python train.py --num_hidden_layers=13 --hidden_size=192 --num_attention_heads=6 --num_key_value_heads=6 --head_dim=32 --intermediate_size=512 --vocab_size=4096 --hidden_act="geglu" --norm="layernorm" --norm_place="pre" --norm_eps=1e-06 --positions="learned" --qk_norm=true --attn_scale=0.177 --bias="all" --tie_word_embeddings=true --parallel_block=false --init="normal" --init_std_qkv=0.0604 --init_std_o=0.0118 --init_std_up=0.0604 --init_std_down=0.00725 --optimizer="muon" --learning_rate=0.0123 --lr_mult_qkv=0.7 --lr_mult_down=1.5 --beta1=0.95 --lr_head=0.00692 --max_grad_norm=1.0 --warmup_steps=0 --schedule="wsd" --decay_fraction=0.578 --decay_shape="linear" --final_lr_fraction=0.0 --batch_tokens=32768 --max_seq_len=256 --doc_mask=false --train_tokens=363800000 --max_steps=11103 --dataset="wikipedia_en"
MLP neurons of a small language model. Each row is named by its layer, matrix (gate and up: input weights) and neuron, and shows model dimensions 0-191. Each number is 128 + 32 x the weight over its row's rms, rounded and kept within 0 to 255. Numbers have three digits each. A neuron's up and down rows have the sign that makes its largest values positive.
After each neuron's rows, "fires on" lists the tokens most often at its 100 highest values on Wikipedia text that the model never trained on.

L3.gate408:099163115232146094093161156123150127105158116176137147097131151116091095091141085129150136082043124166129096137128089156066097086145119141107161141144092125090192105152177126130131105081181126110122143132123128089175078091135146130150138053148112130133166126152115127125128165157084176156101162118173147070141142137135159110058178182159133188078206084119143091146147151094129109188134141087108153160174175109100096118061034120095117116132109138088139138175134071096166131123145122119078128113149186174132143112102109150160162130127140139157124114116135085185156113139171126109
L3.up408:123165123146154124097155090149183085152154178111146144099108133118096079072134126166124078098094121091133102108165146155072168139116159198175148133119129158129131140078098114177165115142145163140159159110069163164111100156121092208047131114121126158128104154127108128119051136139138117149176153144169135136128133127145090167119103137188089145211165164142146179067114181133080096101170161159168124101133123157156065098094138112102159121098133136079158129097177127148139111114120114136074141140184150100199128077091133156148103140175087144101163133127075095081130105065100106062
fires on: " as", " As", "As", " gr"

L10.gate452:163086160144114137117131141153087098040144129170117087173102111114156055093145109076134177144141063181155104158081060185137146109135089166089115121154157120084126184165092126139136122158097134139127124151126144146174142145145092121111082079118137185118102124100066080187088124189122108204112107142071142176092191127162149107150124102141109157177122164070093091103145144138141129093087123126092155161164124110078129116089151130166131174119107156107075083111074173119121153096146111111120170149102224156131153123148118155116108124104147166132115090129099092188122142122180106151
L10.up452:081097150164110169114088099098086095113126149122095135162194175201080143116126142087114134200134137137107102118078092087058114140156090130140142173111140126173178200120110102059127158104101145181110117162147121163190111138136183119117104094111112136159176124141102124036148145140080172113078121089159115160124139147135104113114125151141038134123111103151161164175162093175200127098197101144089139140095123068085138071141096121130153157169131090180110186125131172123163135136149148131118125148181146117095150113144142108161114083128102139074160142074122141127151144126078145099
fires on: " (", " \""

L3.gate369:128075132137123143156184135122104116139155155093187107112158153140087158135112145036129111202173155150139121145127122081093129127165155193126158083130137134140143096087092153169139131127155149100130107134145180146129161151160131070120147108133147132143099171133108165107163135136138135119110120157124155078098129099119109119088067089119121162165136080082092121158032195126176131155117116143079063122111100152170078128083066163103064093145186132135066183193177160138175085123137150187071085133116156095111147123119168139149127106169175189133178101116116124140115098161144107078
L3.up369:126126119130151143123139124101142156128073204136121109148197150194143165100195114114123083185080096110110119112156105175074145145155089070100171127150133165100136127050133170088147106143124132156139136147092115157151113127111117163175114076221142122097077107113133130117112166123174099147140085060094177184142139081157082078165126145076146103113073121153185158091094113118084174127193125149097106105163124151158099126164075152095162164116155130122128129147145126142089105138077142131182166123075165125200142093103121137151093096149166123160153113078166103098097116146130131189
fires on: ","

L4.gate213:089125136180172124112110098147120152141165197142131156138162152137105195096145147138141189108168106099083095105110174136114131101128209074110122143179138069109113173161153151175067141076129175099148097168114113110116097103133113182146170123159085144127093126117108101155146142074125172120163063064173135072172112137127159154063139157153170151192148071057099062150156108171094107109103095127111169114182082125157174119146067157090164147105040125123119132129148101119118148148127144118122147154151130103127105149086089177111193155161095103153149120157117122139108103121114136099
L4.up213:126110118096201102086158118193080106117146141096167102119142178147127092142133135054130172136115120142083162135132068050148121164129158103145095105143156127133163148148151148146092145148152159176113119144123095123142161116071092162103114076120092166129110163161089092113155096153090187021154134108145123088131214129136138129113147121137146190168114098135098103092093132147120131116164152104163171114130073189073128154172081181149155058159137183151115108114130096119092124093147079144169133159116109147165102153044087190159134124097072130164132141094169138164108134123096114136
fires on: "\n", ")\n", " information", " |", " career"

L4.gate90:105115126151099074149133111062160122108127141160124125124114176138141160138178057132158138092160140146147107104155113158160110124101129135100100131171136114121134141072137088131093197142070104196079091150139146141082114154126116129092153167105132103157142144122117128159105114143175097150180158123085154130166071142160110132169192066096142141122079097135130160134071121090093091084147128141136130129174144194102172158119099153202109086130127128037140096112171072119146128186139070122128116193126150125139117095148184095130127062076146138164174085137060150144081120182201127095
L4.up90:121158139080095171110119135149091121101168098098080155090085115152147049097089131125149150148171126089120106197159094193121128128138150129123110122136145140149170136137162172056096092140104119074113124108121165120120120113135136137116146147144172166131122109185095132094140109180038115092100175114079133109104124116120184124159076174137111154218160108089240137130158153074097142152136145112142096073107131173096104070156116135172149112172155146161113118178091110112147162079117156144113167104115147048136115084087124134154172159131124107161063164095154147122134098072122157131
fires on: "\"", "'"

L10.gate61:151085148171177186144143118129082088104142098145143133094124155067150126167097197145154119149117089155143085141155182098107112081075128126150152131136081166075088112116176139125150089138104173139133183132154124181116146115138149133104170099155152174134090077114049082146085115131166124185170120143111127125160134117106079161102144055136161186147082143137121129164170093171087130132136118115173166103122105193160176064105115115081113146124070135153097141139134091115076120155105099177144105156091181083097103100169137198096116176140157082055126129155101096114108104156157100094
L10.up61:165211121182123110120160102149126132126108094140108175098162164156128097151114200131146127116111157106164040142126130138145109144114156165113129134139117115156114090143129146164153170128166108124157143091148090042181139117126171099173115125104108158114098123077092198112114116126160073125136140124142157082119084125158120130129137112116149151120193147141148104119132111114150118178133155146121172107110120119198155118062129155076113087132169133080124090098053156133166187108152163143130197106171115096128074139162183132112169050133085152178150136140093081160174052153071139056
fires on: " f", " Gr", " insp", " gr", "-f", " sugg"

L3.gate89:116101125106144120138086114128144079098125167147099135109172149159121066076132144196144194113158156149150120147093076136144153147144122187130107144146119121148122139106057212162111106126162151170164069078085140098064118102095110117123157124135145142113119104114217161100141095151084113144133162178141106129136117102144126087123114139141153111112145111149175052138114185176093138121168148122170106103076191135083142146121044116137090106183128155167129078144193103106143109152114098169157192115115166184150088097128131113072145113127033165115138166170140086126113103156151158138
L3.up89:159046169103079125110110170127196144117189195203138152132067060079169145123137119155117109173088109157127083148130070106120161063160085143120138121098142195069081134105143092147199114135145163083151138171145116147159166081160136149149119100126139144188115144123120202133084192109118117169161144132136107091114159177100110141081127102167128104102126085142149079134102128117123117127178122100175106123181135137094174067119163079160117097139084115108112128140132088142115096176084166089102117113118131075202120096126104127164161136136140099156136145115096103117104134138133145070
fires on: " g", " ag", " Ag"

L6.gate234:111116125116160126125082127142111129157099137137118063131129148181134162174080118132121149166146176101147166157173148129137145082131117157162132123162194112072113068098114086151173111150152141072068156161129101113113122094130132151091156100178118166195151171102131065121167122162143098102187177131113138177091175101123116100199079130134149179114105120122107119109150097103081180129136126176149119087151137164123160104136156094101111113110121139145076112161136084081073170145161096163195097147090108132093055108133078142124168022128162098119114083160131065140102149183099097158
L6.up234:101102151187160155139113125093134152067198131153124111122132107183114162232138119175158086119130087122138107111145098168155127074114127140141121129124090177122159079093185084112074110126097149136148171158090150129165080132148117157126097067087140170142107177120177125172067130187085134124183103086120124186088112135113160127124128125093131167108070146206129134081141122112104144062124112115095126118102143059118114159181138104116124180150133144142119108095105133135111094129045124136102172064149199145119194113130085100106142149117148192139095136124137093124126080141164179132
fires on: ".", "oss", " Year", "an", " DF", " FW"

L6.gate420:180136094127148138200120049119156119138158141195131097118150101106101128149150151207167124112188157103118117147140121113169141117158092138075141114113132122088127098065142144189129142068158102151134146144081173092126151126118116171182130134133130127145085166132132117151150100130093122145147182109112171156142111117144138190130121165083081164149096109088086125130118123050078197109119105210210112151151120150106102118145054132138086138151055096125116151146156160111124062114143136161144143149129160158100196096145074078107103093118165091135073123148164146139165093177084134094
L6.up420:136170086148121201125130122162134147120118142151113073179104154133123075088180118187076123044151025122098047135119131139075137157130129147136156142112157135075146138146158158131123120100105194123153179115096140085161143149148133113185108088143119174102142087100197124144137074088111126111094107175145177116088106161143085222138113132119086095137138106139182162091150113148092151146131118118168130116131131143152086109143070145145177117122153112127178128170171132122112107103144169121101115106123143155161155148183102074088134126118154127127131177141087164199174127086089140055
fires on: " |\n\n", ".\n\n", "==\n\n", " ==\n\n", "===\n\n"

L10.gate423:171143112126166199116120167138106093197159070158140112177095165071100193123157119133179140108151103142095120136108124135085167108175125133139118136150173154142109081140138109132157145123099186148103154071101107119111129181099075125102123127192121174095173173150154123148117112185109120122133089130088183101131151113070144149134162183165172128134104118114062077122044148154155119117084114127169081101143128119093165072139096157088115123101156134095075095116145127193101173131192142135128127059139163143086119115129083078096119111121184127146197084151163115141085076098146162133
L10.up423:117107140089041108175142166125088085164153130119128108124130139112075095147145152119131104143136128116118098142203136154139161155132158123111106125108127123051144152116103186116170156098139101111124194107093089163108146088105064115112172192180159097155210138153161113105199143124118161121078160147152088144124129138144126127049143170137099096100099176114106177128170126110123122207113073169118169116171090165164103138155083066154130130121141158127119052102171116126148121147116078183089122148144121124145125111097124062118181100173194119118168123148089099114097106078124174100
fires on: " T", " t"

L8.gate191:112168146083171117150101166101062083168146105171071066089127185110142114157147129103161093122160123158120152164189143195108118118091121156132148139122187102112139135145130143145081200173045161115167102083087137149104089155096140126179157165154135044134168146126097076121177190112104135089119170124097112130094131170099126170125163176141115121098149083130114079110133129138090083091163108161180088139181144118092135121160132101148089072178114115140105151153127110185150137125128098119136135122120123114077157154114199152152145073132160203104126122135107212135123123133153136088
L8.up191:117145147141127114107120121113130135144099084128117141101062139115136039142137102147096142098203047124192067156155158135111171184040157159157115151126081126173100122137164104167117095173155149125096155131153134189136121163123147124130149134106168107063097062180151080099118092135146125170139142161101138093150146111154119103167167142108150169168130152133161144090103147114143095084128173101159055116132136163165153112115143159149192054162112080152126148078109119149127093180130115103129122147186107128169149126148146193097053144147100142180098167155156096145158115177159169143
fires on: " the", " of", "'", "'s", " a", " in"

L10.gate107:136082103170138156088151120114136162190107152123135081121097107108094170136138111146080156150172058138095033115153120154103121137142163139112167131077119109113131103117077026129153151143079116134110162167076133193112141103102110152114161120138164119124123110148092121213111107174073089181116137149098147095163129120136105122158171166102158131127097138100167151099102145071135150125150125146076131133124150095105157138108199182156157122124069118133089141106159123098148165121100077124077138112203166146128188125121125120127143124095128109135096077117067097075140126182229141078
L10.up107:116078203120129128162129144158110139120093146151141088107154125068197154173151129176047091095134127149145099157106147145115133128083132116142098124105126099099148111138139112128184152075141089170102156122149141150115099078126119118136076133134086131141129129116131076103138130155113091107093184107097159064158139134132149130192135109144102143089149103171158139074089165156096122197102126115105138094114100129155143132022193205184132163146052134117112088072168137136122090130096094130115133140150186150179143081135112111104171105132130110151096162086098164145102121161241164096
fires on: " \"", ".", " Mc", "-", "'", "–"

L8.gate480:132088114140085070094140110126166018108085081120144168127090182190126183128121049139206123170117135124136161112127147163125111135137179114137135147098105149137111115131157111136075149168084146146139109051108174086140126098116163121124137135060122058104085164164144161087072091097086082155061150170126083158134172053108147091085110129120117121143120186174136110142151120163175135148099157151122234168098134151133181145127118109161109091132115122077100152117137131172172150145129158160129148106135163139144156089114146115125144110136133113123144122085125130131106197114150081139
L8.up480:079154108111106098102194079177078110118113185169108108124114114171094192098128130114141076174151126153183071128071130122101117181097097127154142125128129115157096093118121147172111142114129149117072069093114106123038142148166104154130165109101105137139121156109143186134115138149091117164136103132137179087123110130176157160118187126114167118143148180104117102098144194107134101116121128129164081099116109130139110145150180156147157150147186152133147128050134125166120117125170169172151107125114092150091196140158106165143088105169168138149169115090164146173027066204125089090
fires on: " st", " Public", " public", "port", "-st"

L5.gate205:178123154145166109148121117139104110077105081141160110160136102114195165117159135138126064168169101175082094129120051117114134132148076170068098095120120102126122128129077155059095177160152128141161114163136104070123136174100139127157195104165146128136136183123138152169074159053137162085101102131141118109115127066129152118126155168093094142140153082156050133137126188088115128126071136177167120148114160072192148084122117120089088117147141146130105170147137171157097137146080112152092146085129108136148151069107121123099147105138163174123087134114108160206059085067135137112
L5.up205:068155083107067118120079189146131107073129146162145070168165124102136157069162136055168071105129163172102109098207127173144101073146153110129176107128156146098143136152120160090143078102097196120181118196093140158090106091142108098119163134124094128143185125130142189141101118032141130144153110082122063096186147148159135149079139111131119116126126185173120094114180070146158121094146144155172118137104126152132095105111114140138191087121149146142117096129150123196133110139111165166144152170124131113143104112137119096088112167122132205094159130174130081133136139102141174110
fires on: " T", "or"

L3.gate140:140171099120150138146125170079123138105139136172095154141167124113179126088143160128165139038111069120143139095126107142163092137074094142096095148159156121124101172113122150169110104104124068135165171136160137172107121116158147096161117131124150193127134167197107105106144119127113153144121132204093113176087107129145092115088120049097132111170126168149048146193107114109111151071128120156092132123143127113073148141164108103143124053121109139156097144117091168134116097112134118157078151172092162174135115144124172183091144097108080086134154191054114099140178181216099171096
L3.up140:133083159107124121180095147139150128135062153097104154164121106024095110107132133152165163107130074091129123101122163107163158084132136148139099201089157090158093118178087063127093105109132129220099140105109069102111158139147114105163152102147102153103144128113118091088110134123113147114109171106088077117105137129109088143075151137142147138184186186100066191119119150118137149155111150056080137136096096204169132177157135111115195146155138153058125106154155131122158214130138111154146104137149113058131117161188161141143112110083098081158100119142113123152124095099144137113
fires on: " |", ","

L3.gate68:130148143142117125124130110125203144107121177122171092136179136146097141117129108184105105095088069115175092111103164121146155084127041135129142104114087200131070135118101114173173119123122161118093183148141132104164131160147113188102125160136058129160088082106121075225128197104102130200148147107089143134135109125122121173131185101176091109157116152075119108155139121125171146136127101162118089142047103085173121106117107128153152086161067148100112123114140128077113194156112081122178159078146136144148101073146107098107127149157194119159181098148095111132180135123095136146
L3.up68:115214153110161051090156081108074148098116142129168170130132158106128114135167101125127139141107100122189134099125140132195134172175192179141108113118123096075132060128161119180155112084174144145129142096143137126068093106136126132154086094108117148152122109114114100137106160156113113169114114170114072090130155151171115117046125126181166139086153087111130158143078161092112099071112124186132134094174134135112083139098171129097156141152105176094048072138137134109065179082122087140152118103127162068135054105097165173150139150128143152150109146157199105124146120184124125106
fires on: " from", " Gr", " dec", " gr", " ev"

L4.gate108:083129149134108048121132078065090079152173081092130096109125137131109130089128131161115145142143122104131143100113155146118106068161079141118125120040120115100156096058140054151116109105116144126138091176154146095121135162144115149125127115190080144161089187136185059141158128116117127137156134109134120127098102140162123113128138141158151119078107165163137082136198178109127152185119112081105087101081091114197146100132100099097132110155120105145112179182175200129159144150130163103138152110132131190119137112127113145093109155092176135086145109079179154234094158127137172192
L4.up108:112154132081169074140101107147119137104136151091151173164130200161153106123151189126122122215188143075132129163117142135126134136074135156130124074107117116173081141150152079111100108144206149152147153108175182164099140186079094150170151168116141151073162120091100106168118194124071152123081146190134116145113109080146166129079160106166116181157134133112071102100120135166109147073147169086149110160100114112111070095129111156129112070088104085086087150136122106059140117122167142114119113127135109117185118143152059120120134098143219102130089166117086105127098142109119115091
fires on: ":", "h", " UTC", "):", "ight", "+"

L6.gate315:186191061127131193122181101153119136126112083094159120164078220133171081117118127102114084161097139163118134104140090105072137139145161192186149124142149115044198081139140092187151149095084093176165148092159144090132115124110096101136116179114077127095150119072156140135111140138157177109125108127128129068162132116119155168136158168123129111123123111114109083046129150163084130172174125147088167126115119148117160088102152113155121094147102113118089120167154155171145167116112091175118074082142071134140060098089116189152151148104178086138121133079113160103131125127114141126
L6.up315:093088092167134093139161125137103145114159112111088191141136076105180130070109136067138138079105080105088148144080164173122146133179151168137127158115118083095156113130120088095128165153142125134098175100163152137068097178134109139102086116106160087121143055138135172112125138121143137164168126139112174112115119166045066169161151157146168148167125096137149096132159187100095138180116130146108181219079119104162104137117115086095100153151170111083138177173136105101104207072158109115099147133100155115162077136163137138099141111130183098177125161085137145136178191084104116116
fires on: "ir", "ic", "ro", "c", "ot", "m"

L4.gate138:106111104089117087122125130156112108118147139173101130162087146169140111109122150093076137105148179124171126092153145146134138097117108076127121047105179150138086174176084065157112098158111119176094148163162160120103122155136162142132097067170124160084136092121131110130072082112146156212146091150096182152131117135156121093077161109179185123093196135142132119111098164129110155117108124168148089191177150175130141175098131097105158149103024088098083109101161062085155107155184138124142126123067197091139090092105120152125143134131103120129113145160150090064167122174151129133
L4.up138:121091180172141179131098104143169151087159117168129109122165101186160146193153168124081130136177108125147086124107088149143099108167142112122117142080119126167145144166102125114160094094145115122087101116062168173152145050123130124088015119114121179177073122157116134140102154160199116101112059095079143173110100130166124153113178142179123122081117133118116103114115094052131154135111154124157149110105084154158079111162099077078127158093128130088126089079107133091170173184120109140096146129121167124132159146130113127194134125112186106123158165124113049104158133166138179126
fires on: " re", " Re", " bl"

L3.gate223:116141106154134133103142142157153135145119098105142095097127153171144120074144142097167104139212098149117084082135111112122103124164166152150125086153078090118186129134142152182132134142163101163113090123158141136125136112087109141115140135159127111144121113071155172095135144108143140152082095091104133120113077059139166089060172132136161139163146159197138127090144137192151104157114166186094084088080162093100192126052086219143135101154111143148107096087193139120124087116099082156117120127133212183121139116097131126106063067173102149115188221147111135133130107141147121100
L3.up223:149141178124077120150088088174098168186057168091096119121112164119134089164133121111169202198096146157087034147131139086109104124137121120131118178142150122130172082091133116173100138163097175117105105115134140158128138101133134142155105084163100107149141132124161143128087159135151080191100146135121168132186125092157124098088158039057048135085121096108153114082111118140112150144106122162116096160156098091119119111118055120111107136162096131127065185080069133183142141142144129123125187102205141119146159159143178138054127105142116164121097152147106153128144143121163144125
fires on: " (", " ", ","

L6.gate126:143152156121074064192099128186133105112193111155180088114106117103163140018087131168097151107148131092103170092201130114119106146175162136089106165126174146155085082106128090198067131103114148087128053159147157121131086099171101086105114089136122179166153174146152131117091131148112120142118146126102102047125177128121087128169102112129119135111127120124111108131138125076124159096120109141131189121074136142120156188167144141158178092122155111152114100194105164109071109184130184143110096144116136121148107097127159187095141120149148136169110143117119103169091126137091111202
L6.up126:149068120119163129145089149083193155146139147123162140122109123078130137113184121156134104109077105120115151094123119104094213127135109148137064132135106143106141081135098074128131093147148125160194152140120137081115129100173148176088190122176130200157141188128110124129119104159150112171138177122113161134110158130089107111112096057200124134128160146182117151202136118101173216114189117067053083136156075138120078140158083144140101081076092125121196132178118131116164120091118184075136138105101112125126100184123096144102093124154131131089082154081134122164141148114103127133
fires on: " |", ":", "ales"

L10.gate108:096072108132086112137117114159107134224088123080147192126130114130131126160156151175086142148062067137187113131104106141097128063134129125107080154147142166091156128069129128137152162131166168132123093147134077186105162135126090150121103105100102148212115124108140144120107064176130170146072138170164131114186151146121120083139125160171151142077119155132140062143089135140156063084096163176231104163101105137102176152172098153122129111119124165157121139104117087056121123130093141136114165177106115086121133089095179100085149123124155151124116139175186132104098102143179143114
L10.up108:082085109113135118105134128064166217145129155170091104147119134125126167137148150143094095206148091133188141112118110118088171071130083181115064138112161136118101180133165090108138167129122125084133092081120126089108120127088094077181214110104105143172129089082150101150173138192094121119083126129103109118107143181139110098179149114114091150176069134124167084147114131109182153073201149137155106184152083105077130149137106126153157155128078130133151072089107149114138150130108169163150125075130154106167042156154135093156123084110180131148144169137118129125116111124187132119
fires on: " g", " G", "g"

L4.gate361:126138096148121055180129106112151102161147188119175145114116097108128130136123087094107134069081117172109071135128086162120108144163111161103104122140102165130114115175136144137150184084164136151146072138111033111165140163137166100072151124158100073178124150117161169097057146078154145141130093167196066063089107108080103118097107148121111142140150059073095120158143178147119104169150096114124138164140145178118150113116099181154114124116143131090118127132129170207082081188114170162136131140157204127105131175135083087110144136185163144129104138105128120165150174135126150075
L4.up361:129133115101102164148172111091169072146163137139098114071082134084125126149120114124129054053094115137124096143125137128075159121135103123121105087135129105137160123089139173207161127158097128134117156103141079142074110126131140141147102069129087135092151098140132132152068147179158106122108123090144212101095146099096123100133170131156169160148125157098133134156086131135091107125155165154071188106141184099154146137054116121136146079124158181157151099179140081185185120155085115150163132088168181140100068093107129171111150122147117187074144128136213163089148150128219125113
fires on: " as", "as", " was", " in", " As", "o"

L3.gate111:072109179172175137140088100108095091108148137132133041168114205140132107072142080126123093138112110155109113133142130111135100170168104114129076104166128094095164164107152117123115128163108153071081102084110161117157134147137151120122106141140071154112138104078133199182145123142116142173098113096105101101140089117154169118103131120149194175079176118121130110103160120128189128178110162138097130104089157110116133159134137198118143175114156137175079105047144153125146125129121042142204187161115159132143116162090173177152149130135075175161170140132090107105115134091135184054
L3.up111:128219126139167149105135084182120090112070107127089179109105140197125154127045112103102163179104081086163081137111096155079142105155136111102145193124145096134133126091126128161110162114159077144125104104102127156079100140052130163123103150152144085121124145113191079107179138133128107112108131067138105144077081095212172125100162104103115188133115137163170175108135177158109148151158082121154099110158201111101145097096107216152103160135142160183127105128105112115126081125164119134141120111156170166145088084115134120166120143142087154127122107146075092132086124189140147154
fires on: "),", ",", " (", " of", " List"

L10.gate130:143141146130110200152112153094150112125074132138087150177087082164078137107125150096119126059181110181157118161107133193123119123121094110103141159113140080140125140151216066137082106118111139110145090182102103118176132125152175168107146135142108144124164194162113097099146162093068150177145143125148156141095192093145162156208098115120129123146090142083127123137118110110116146116086085130234135091121095125096139118071096146146096145166115162193067122139125170110070158102143156154134148107102148111141169094166123146092179153120090120126078137116074147140119146192147141055
L10.up130:135162094066137135151109103142098144089126110162148146180169149140172166134115128133138176165168184196067137034138095119125137168169096147149151120120155096131148155102114112132152136140114084171081163172144104089103173179144129197096174137139098100157141102116144111159108056105130084171098097086107131132135107123135162193142089149167084081136099114130094120130134132105127144122136107145189118186131126087085151144138110115150067121140112154159109171185140095146074132099156176127133134042108185131148081049164124108072133105117132170114057135115076141161178115145109169166
fires on: " (", " \"", "==\n\n", "==\n", " ==\n\n", "\n\n"

L8.gate410:108191094152121109104191114100108125155097160153096129132098156153145114142096131105173098103115110176157113106137113172163087118171123118172113098135123106119086068108100142164158098089098097066195114153126100142168139114101117065183093169072101135118105111118136156117082165163120073094107140085148166104131144101103161083155147169213134164163161162194113086156148114124121052139180167176108154081145102151216122161135155176139117171146105148098092094144157127138076094112157153153114157167136105058181098142083137130191105104138116058138142095113124163119123171122101108106
L8.up410:105072073099171117139193128179066103095131122132159134120116092105163143097131117065102139152133054151083164128154076117146145114093161166127048135119157118115176108207171104123152118147090083095095146076099159136182096101146139119089181142111156137155134093147071174095162091154111129176146116138175145144129076148102142156106187112155088071178167154181178148115132118117129113124095141208139184123143120100111128093112158101123104140141097146145162105226114149104151098151113060164078081075148097120114160145142116106123119131168100040135139134138123136143135126106150125123
fires on: "ic", "ad", "ir", " cond", "al", " trad"

L5.gate257:124200173132117128148112145094220138168131103115177147086138128158111133131099178147130132120138206203178088117132164106097141134106167140161103162101135148144122136074089130132063121134126088136094105143098130098146054078133158137096144105124137080130107077143133163130142114089117100124100057149114150124111126102143208176105141107125088149111081199130155092162154103162054134135127154107106201099058113118127166097156109102196106096187150180154150095130152075086118113107115159096124071117162173104176119146114091161168107100099123147119152115115127084142075097158094095110
L5.up257:113164147104185141185081131126100123090092151094117098066138113117119128156188157129116124131085128178168128148129120095171112114097129156104148138137134144043112109161152189132066107119098139125144126090099130147151178157145131110153147124131126106121124196146154109152131143180118153140087164142181072177077167102163123164154130141085120119136067167105116129145122156158107111083106161162063030118166148098146159105090110082107114170156117104147163123068103117131151152094156115099142158118121128115141201083153222124115185063106106126243101096087111122107109157127124156115
fires on: " ", " |"

L3.gate310:079073088104105070140173095094131099171131124144133146122122156128139169103051124122110104091169133136177148173154131085081184145105120057118127074176119136131127118148085133127100091078115129135091121103061160158114109103167141152109125109153133117153124144127158105128135159172171100126129233135133043165076103116190109135115119097163161121073102093103164092121129102141104164088080093146161125154121109163166083114146108133131114167117144144113091129146126090094154132161142146148133149115161206123172119125101143139122202183055177134179184128202188113137154083110123148149
L3.up310:146124199116119171070137114134178121158133089124129138127142167122078076110140114073096177145155141114140143074169094117125139105081138149114105079155099102146123099211112072121135094142099129124088138128119081096155146096175114151129140142133121161062111133141144108079120131165149104144127139172087122110143125058085078179149210125176108135120163110120143123143117128125093110133119154118145176052133135177183113111171060147141171164072109160075123146141153065148148164109196109199163127105150224170155153169152104083106111097109077141112107125153177156121148088153113084145
fires on: " bl", " tr", " Tr", " Bl", " par"

L3.gate370:110140170126107167131115124157173140118146117149195118112142139122120135117135180142111128151083148149068154063099184123088094126125154135040119144182172107127133129184073113133113111156099158157146126147140140132142152113057113142072094099168104124106087117102170119151099143137121125096107110065104150070122098072179179107082131128084166130147107121092066134099074139127112129168072121178086164076117119105153159100136062144143143145113097207111167160073122137139110117161135118163133121132204186156164165090052177117081098109091143133117120137078106129188141082167104180145
L3.up370:148162116167120075067129117165108138139132125110111095110105129189137102148094126132161102174146160186113174103133157124147122079179134150110120136159165111101160161125164091140125115110080153098172112162117087179109137129148113111169109133149123068097104129135123128134152123125171097140125128054114115122152136084143092134113135167056107083093135138165189070106145127239117110176174124134101093111112205118115157153120145141134113140125118093112132090090045129140122144110158090055117132143197205159117206071155168153080041100117139175140122078143109107160140099172116138142
fires on: " (", "0", " in", "–", ";", "9"

L4.gate104:175110098137201118090126104139126128134140148097140125126110162133092170095094118129133139158150159119065109136175077102081123169133151052106079097127180169170105147153083147091041160168102120109141113168093148090126095110044132124174144140167147125134095173119077136128150099062147100118097167127095154153109146105107142139161166151182143123171209164137100131162136155126129134084149161139107104156126138139128174125126118082127108107121110110073097151152096080067153108138112075144148042073072085151136133158146059137117082136140136128190151121116118087125142218163164128097
L4.up104:189134181131012101154127140085103127101113174170108106109093161091104132130179107117131146108129122137162182094111178140100137161085106208139122162127140073084086132108115129128159123114098090112061155124128128221055136038105154160140137155115152137165162153143135143137115105138185067069066152149169136184080132123119136156137107097162116150136122099115123127140115117078123160175163098168138147108134112139146105131133105121098163153116141078139116154165158128171195122152090060119149107114113160124153125079075137192165113126098165057092147183122116127147135132122145132165
fires on: " re", " ad", " dis", " Re"

L4.gate276:161102109106146157154141134104136122127118143112094156131181156161139129133114137137155210148173183053123134146159134136104123125213117145100115150112134122093161108145128053150057171195067147107142133181098114163137120171176069146110131140082124086131143169137077114145094126142171101108073112115149149092115119104123155185051117203143108114195179076131122131121154126125129078060136120097145136073139142139116109111118173139184066125133121106101068126051173146100117157160134192154098116111123119101131158127121078157115122102157175131115081117187106123087107137110151059134
L4.up276:146098070180058112100129100111138093072123121183097102115141121138153116110064148156093143118147096155140074169174153092085137121109100177128145104143105077185082076109149124104119171075127119114095132110136153156195175145129153092152116179161129107128135172148185098130165179155093083148141161095091166122107112147162158135117150089089101092197130091174128154106121161149115145148187107112165071100092107194127152134092140128182123073136148074134136139087129167131067083146148100174079135135106134165137131110137164181099103111198093086142173137098134111062134113186160104143
fires on: ".", " that", " \"", ",", ".\n\n"

L5.gate447:115105076149150113091088053108143121116141166092084119162162110115138098114147127120109122096120124069138105156201141112110180169177110151118100154088131127128099185106107128117053159129139118078113082125120109118147151122134129110178105078116063104185080145102102108122110125128129097149147119118123204146182165112190112127079218175180074150125180106093175139144086114120150149155129132138132114162151093157186126133170175107159110129180080092155066146153097113176105131185123147138165155106071160066130183162178141103104144131112126164143131115062077109089089123119105087104
L5.up447:113143164064115143096170140112136098142078171154177134134105158158187113186108129092128178136172227128135060126169175159123072110137118151201129086035121127145124181135123179119145136094140136156115102131174141183108087126126159144115144159059075157104130083127121132076134104135070121116072143095118130144200132126095130155155197134099133103123112145116168128127113115178150118141129139077113109140102109119124207131109126079119145163138098093112114142148188126138114091131167159163137146130088125162163100165201066070166108127133056122126089127090160107125133119105180118141
fires on: " or", " and", " than", "ain", " as"